From a checkpoint of a small transformer trained on Wikipedia: 12 heads of 64, MLP 2048 tanh GELU.
MLP neurons of a small language model. Each row is named by its layer, matrix (down: output weights) and neuron, and shows model dimensions 0-63. Each number is 128 + 32 x the weight over its row's rms, rounded and kept within 0 to 255.
A block is one neuron, or neurons of one layer that tend to fire together. Before each block is what it responds to, as a language model described it from the Wikipedia text at the highest values.

Closing == / === / ==== marks that end wiki section titles like History, Personal life, Semi-finals, plus a weaker response to words inside multi-word proper names and titles.
L4.down1397 [133 149 111 141 121 162 135  91 144 173 177 186 119  93 139 126 142 129  85  91 132 163 114 105 138 129 119 116  92  45 173 127 164 161 129 198 117 136 172 175 151 142 129  82 169 170  78 190  73 125  84  80 118 113 186 153  61 129  94 149  93  63 146 110]
L4.down1735 [ 97 123 157 152 171 139 126  64  78 159 121 215 111 166 174 182 117 162 122 181 151 133 184  95 127  81 143  99 109 151 173 152  59  93  79 138 130 124 186 134 116  76 123 118 136 131 219 158 159 119 121 138 117 139 114 117 166  83 163 106 122 117 128 134]
L4.down1989 [153 153 166  90  75 102 175 195 124 135 133 161 144 126 126 167  91 137 165 161 187 162 174 118 144 109  86 181 168 198  89 123 106 166 141  98  80 161 134  82 150 100 130 195 125 114 126 143 113 118  96  78 168 122 146 130 128 109 133 170 111 135 136 163]
L4.down2026 [134 156 139 109 137 129 101 148 150  98 120 109  74 149  99 114 118 186 150 101  92 127 100  74 147  55 144 179 125  77 158 175 140 202 121 125 116 162 160 159 156 159 182 138 115 161 100 156 176 136 141 120 146 150 148 124 104 150  89 183 135 109 183 130]

Tokens just before an outcome or count, mostly table-row pipes before Win/Loss in fight and tennis records, plus "votes" in election tables and "a"/"record" before win-loss records.
L5.down641 [152 119 204 119  94 124  86 126 100 149 162 104  71  96 168 130 148 138 135  83 157  92 164 137 161 108 133  76 124  88  85 142 146 122  89  99 138 108 192 164  32 194 171  80  90  74 113 164 132  92 110 125 183 153  34 153 122 111 140 147 108 130 196 120]
L5.down1286 [151 153 101 113  82  72 147 125 143 143 171  82  98 123 158 136 123 105 119 160 112 125 133 174 131 120 123 190 103 155  81  89 103 121 152 116 117  89 131 142 160 177 148 146 131 153 104 100  96 182 120 137 155  95 158 105  40  82 154 133  44 114 107 134]
L5.down1812 [102 120 126 133  95 111 147 157 150 150  88 108 148 105 134 153 142  95 136 129 125 140  63  76 109 159 119  86 175 138 128 103 144 168 100 174 159  77 126 119 122 152  92 145 155 169 163 189 135 142 116 163 102  86 110 171 115 125 165 150  98 109 144 149]
L5.down1846 [104 140 131  49 153  95 173 124 137 144 158  95 108 112 195 106 178  96 152  93 160  93 159  85 150 107 134 151 184 112 142 166 145 137 179 124 117 122 115 145 139 143 170 108 111 112 149 164 186 167  83 137 175 150  85 125  79 109 127 156 127 153 149 168]

Final word piece of a person's first name, just before the surname, in cast lists, election and sports tables, such as Cath-y, Giorg-io, Jos-ef.
L4.down244 [145 136 141 181 168 145 123 105 124 146 144 122 126 114 100 142 110  94 128 170 103 136 100  94 141  89  83 120 139 120 114 118 178 119 154 137 142 111 127  84 128 118 142 133 104 136 126 176  85 102 163 125 158 114 145 116 105 118 204 114 158 165 168  68]
L4.down843 [107 112 110 123 131 177 103 139  90 137 115 150  94 188 142 149  62  90 144 109 136 173 105 146  87  95 119 108 104  63 124 101 100 105 160 118 126 139 109 121 119  98 169 141 132 170  64 106 147 138 181  76 137 170 144 109 135 143 173  95 128 151 135  77]
L4.down1757 [134 108 109 117 145 157 109  82 195 124 124 101 121 162 146 140 192  64 187 129 142 138 114 163 117 136 101  96 137 146 142 110 126 146 147 192 115 118  99  85 125  96 138 133 163 158 113 147 157 128 152 118 155 159 109 143 161 159 126 136  57 120 165  76]
L4.down1906 [120 157 149 150 114 129 117  94 190  87  97 128 124 112 171 147 156 115 116  89 158 145 113 104 156 182 140 140 133 122  97  95 101 110 154 130 120 122 167  58 139 128 109  67 108 181 139 122 186 120 160 126 131 100 113 111 114 166 108  45 126 118 136 118]

The final token of a person's given name or initial, just before the surname, often in tables, lists or after titles, as in Dave Meltzer, Ann-ie St-Pierre, A. Hariharan.
L5.down103 [ 77 127 125 104 111 139 133 177 113 113 167 123 179 126 165 128 154  74  90 160 134  30  55 148  75 128 166 117 175 164 128 135 133 132 144 112 160  91  93  47 123  45 129 122 151  81  87 123  85 113 109  98 118 150  95 159  95 171 149  97 142 116 151 107]
L5.down118 [146 102 150 142 147 108 143 190 186 182 136  76 135 136 184  91 163  92 107 146 130 180 159 121  93 157 108 122 101 126 133 101 122 177 123 166 119  71 102 150 106 142 111 134  97 127 107 122 115 152 158  94 108 100 121 123 129 142 157 154 128  60 191 122]
L5.down247 [138 124 111 137 139 134 107 162 120 180 157  61 106 103 141 104 147  97 140 162 115 114 144 132 135  97 169 111  87 118  83 133 106 150 189 107 146  86 118 176 204  96  62 192 134 128 134 108 114 145  95  74 142 153 141 152 127  91 161 152 178 104 135 151]
L5.down907 [145  79  95 148  83 117 114 120 106  93 150  77 153 151 180  95 110 132 154 194 105 139 119 129  96 101 169 120  98 102  88 144 142 130 197 177 185  81  98 162 119  82  79 145 115 100 110  79 151 126 160 142 115 123 111 163 133  88 112 142 137 120 179  95]

Final period of the last sentence in a Wikipedia paragraph, right before a blank line or new section, e.g. "Allen Parish." and "County Championship."; weaker on table-cell bars and heading words like "District".
L3.down1623 [105 146 104 134  93 136 133 103 124 156 105  87 151 128 146 104 121 145  88 147 120  97 190 115 112 190  97 178  99  86 171 145 108  98 132  68 166  84 128 167 155 113 172 150 142 130  61 100 173 175 136 130 110 138 158  67 150 134  94 151  37  85 158 166]

Content of the final cell in pipe-delimited Wikipedia table rows, just before the closing pipe and line break, such as totals, records like 27–10–4, dashes or blank cells in sports stats and election results.
L4.down340 [120 144 115  83 133 181 102 103  46 135 128 161 189 133 136 207 156 120 127  87 137  47 132 124  62 135 138 187 195 183 121 152 103 117  94 129 109 160 119 121  77 154  61 103 132 102 142 118 111 113 130 190 153  94  65 143 153 188 105 176 108 108 114 123]
L4.down437 [137 110 179 115 171 180  87 153 100 127 122 142 191 147 166 207 171  49  82 130 135  78 135 134  39 123 125 106 171 158  81 110  89 133 102 154 113 103 130 146 139 161  98 128 135 138  84 120 121 111 149 182 121  74  76 138 137 164 141 160 155 131 131 211]
L4.down1359 [102 128 159  99 198 166  77  53  55 141  84 154 179 143 134 187 178 104 116 129 103  86  98  99  88 105 154 116 173 153 143 138 125 105  72 136 144 127 105 148  98 178  91 104 126 110  94 118  76  84 121 163 163 152 119  84 128 183 139 131 121 152  96 186]
L4.down1977 [147 151 154 140 167 161  77 126  90 201 114 145  95 164 110 215 129  88 102 181  51 120 118 101 103 135 129 129 186 185 118 109 125  75  80 119 146 139 138  72  65 140 139 168 112 132 121  87 143 111 102 146 120  89  83 130 116 154 169 107 124  93 125  84]

Closing word-piece of a multi-token proper name such as a surname, place or organization, e.g. Rothsch-ild, Emin-em, Buny-oro, Wall-ner, Tenley Circle.
L5.down231 [132 127 156 120 125 150 130 150 150 100 149 104  90 165 106  96  97 181 153 144 111 160  89 103 151 160 140 139 225 142 128 132 171 163 123 181  76 110 110 133 118 136 119 185  55 107 108  72 118 123 160 153 125 130 112 115 126  94  84 166 132 196 179 160]
L5.down419 [109 113  86 135 129 101  76 128 161 164 122 152 182 167 139 128  98 116 183 122 132 109 138 178  67 131  98  76 122 191 154  86 117 141 116 151 164 112 140 150 175 166  88  95 131 137 120 154 133 106  56 120 163 130 100 133  63  73 103 186 134 148 147 132]
L5.down733 [121 161 134  93 156 149 141 155 155 169 141 131 121 129 176 115 102 119  95 138 141 155 114 131 135 131 110  79 111 191 135 134 120 124 211 210 129  79 132 107 135 115 128 102 132 164 170 137 134 157  74 139  98 149 173  97  82 135 104 185 138 125  58 139]
L5.down1255 [111  71 108 192 114 127 147  75  97 126 147  77  89 141 115  85 124  86 178 151 112  99  90 111 101 150 113 101 151 172 165 164 114  71 104 191  96  61  76 131 176 125 118 181 111  91 133 148 157 103  96 174  63 170  90 143 157 103 148 194 181 121 122 110]

The period closing the last sentence of a Wikipedia paragraph, just before a blank line or section heading, as in "transferred to Saint-Étienne." and "reported him missing."
L4.down311 [151 167  88 178  91 117 138  41 131 121 144 126 145 144 184 132 177 124 145 148 112  88 143 113 105 163  96  66 137 184 156 191 116 131 116 140 126  77 158 122  77 164 149 123 140 132 129 111 122  67  81 133 187 110 167 162 143 118 148  64 204  99  93 134]
L4.down455 [109 145  52 186 156 105 156 136 166 154 130 138  58 111 113 167  85 182 120  74 135 152 195 179 139 140 114 153 142 100 121 165 163 231 138 109 109 116 128 120 100 189 157 150 124 147 107 136 118  79 129 158 171 136 125  96 126 133 145 136  66  76 181  91]
L4.down1358 [147 152  68 120 180 142 108 124 112 115 102 141 114 132 144 175 115 132 122 128 121 146 139 157 120 163  82 110 171 132 134 122 103 194 145 106 175 187 152 147  81 191 153 188  91 123 135 133 115 128  87 118 154 165 139 133 112 118 113 133 129  69 136 147]
L4.down1913 [129 105 134 124 119 106 125 168 114 115 119 179 105 145 137 139 130 139 135 107 142 149 109 110 140 183  94  80 160 129 112 108 137 188 144  94 131  47  84  47 150 123  96 116 165 118 144 149 125 127 163 147 139 141 188 107 132 110 114  65 122  62  86 150]

Closing pipe at the end of data table rows and dashes inside match scores (2–4); also prose prepositions and verbs that attach a following phrase (with, under, record of).
L3.down1660 [137 114 107 163 127 192  89 145 100  90 154 183 140 175 141  70 146 141 104  76 114 108 126 187  94 109  84 114  93 125  77 125 131 149 148 141 175 112 139 214 124 120 120 108 139 159 130 148  87 137 110 150 140 116 145  86 165 157  87  68 105 131 136 166]

Final word pieces that complete multi-token personal names, mostly surnames, in biographies, sports tables and lists, as in Reynold-s, Mul-len, Gas-ly.
L3.down1335 [110  83 122  83 103 116 120 132 185 102  65 107 135 140 137 138 141  98 118 115 115  75 182 125 157 187 117 139 145  77 108 163 135  72 122  59 151 128 153  75 167 125  75 125 114 109 120 155 148 158 152 153 128 135 161 200 123 137 166 167 151 189 154 216]

Transitive verbs (often word-final pieces) of earning, getting or achieving, right before their object noun phrase in biographies, e.g. earned, obtaining, received, made; also empty table cells.
L4.down980 [142 124 126 111 147 110 114 129  57 110 141 130  72 155 156 159 100 113 162 140 126 101  78 102  95 206  71 126  79 114 149 121 149 111 132 160 109 113  80 124 148 127  78 220 120 132 134 129 139 134 130 148  99 149 105 142 100 175 112 156 208 152 184  79]
L4.down1124 [130 195 142 137 173 129 158  91 124 101  99 208 166 138 131  94  84 221 114 193 161 151 151  92 146 159 121  98 151 164 109 146 120  72  80 148 114 157 148 174 152 164 179 139 120  58 139 155 153  89 145 136 115 100 140 103  95 114 156 177 178  95 173  50]
L4.down1673 [146  46 140 105 141 167 215 110 135 171 135 142 170 135  97 103  58 163 110 152 153 120 177 124 130 138 157  99 168 122 106  98 150  73  75 163 180 141 159  67  85 119 147 159 111 118  98 177 159 140 175 107 162 137 154 128 113 154 102  94 109 154 147  49]
L4.down1746 [116 106 118 115 138 119 123 132 119 106 104 193 157 118 134 134  95 162 131 144 147 160 148 136 108 150 131  65  74 149  65  95 113 126 105 187 125 164  97  68 114 192 158 100 127 126 166 123 139 118 176 132 161 144 148 132 122 162 134 102 157 142 145 103]

The final token of a person's first name just before the surname, e.g. Barbara, Wilhel-mine, Natal-ie, in bios, casts and results tables.
L3.down847 [148 120 125 135 135 116 114  94 134 114 111  89 106 116 135  89 123  41 109 114 114 115  64 146 127 128 127  79 153 110 112 162 156  66  55  85 115 147 170 145 129  73 161 121 188 137 102 126 118 104 162 175 175 153 117 171  97 117 135  92 128 126 112  86]

Fires on the last token of a sentence, list item or parenthetical, usually a period, closing bracket or final noun before a line break, such as "season", "nations" or "(VA)".
L5.down639 [129 151 146 156  76 125 119 105 172 101 129  88 148 120 152  61 151 130 116  91 154  51 140 163 163 122 167 107 130 105 139 111 133 110 198 141 121 128 156 127 134 146 159  86 101 169 210 154 104 142 137 120 123 144 147 133 163 120  66 160  75 102 118 122]
L5.down886 [149 101 154 138 141 155  45 111 126 124 138  55 207 158  95 103  80 137 108 101 178 175 121 102 129 102  68 127 174 127 144 145 104 131 102 105  78 121 126 104 133 138 130 119 158 137 137 166  23 130 179 115 255 131 145 118 155 103 128  91 120 128 150 191]
L5.down1359 [ 99 178 124 132 117 103 110  89 110 160 160  56 130 150 144 135 152 200  97  84  59 128 144 158 109 182 155 136 130 137 120  66 128 133 162 148 141 164 126 104 119 109  96 138  76 149 143 135  78 144 133 118 248 144 126 146 128 129 166 113 169 116 167  23]
L5.down1758 [113 173 127 126 114 106  91 103 134 121 105 116 117 117  71 176 139 149 140 164 114  81 155 113 138 158 140 138  89 116 106 142 135 167 159 125 120  66 124 140 157 160 109 144 115  89 147 183 148 147 154 155 125 153  83 127 142 152 129 113 135  61 105 152]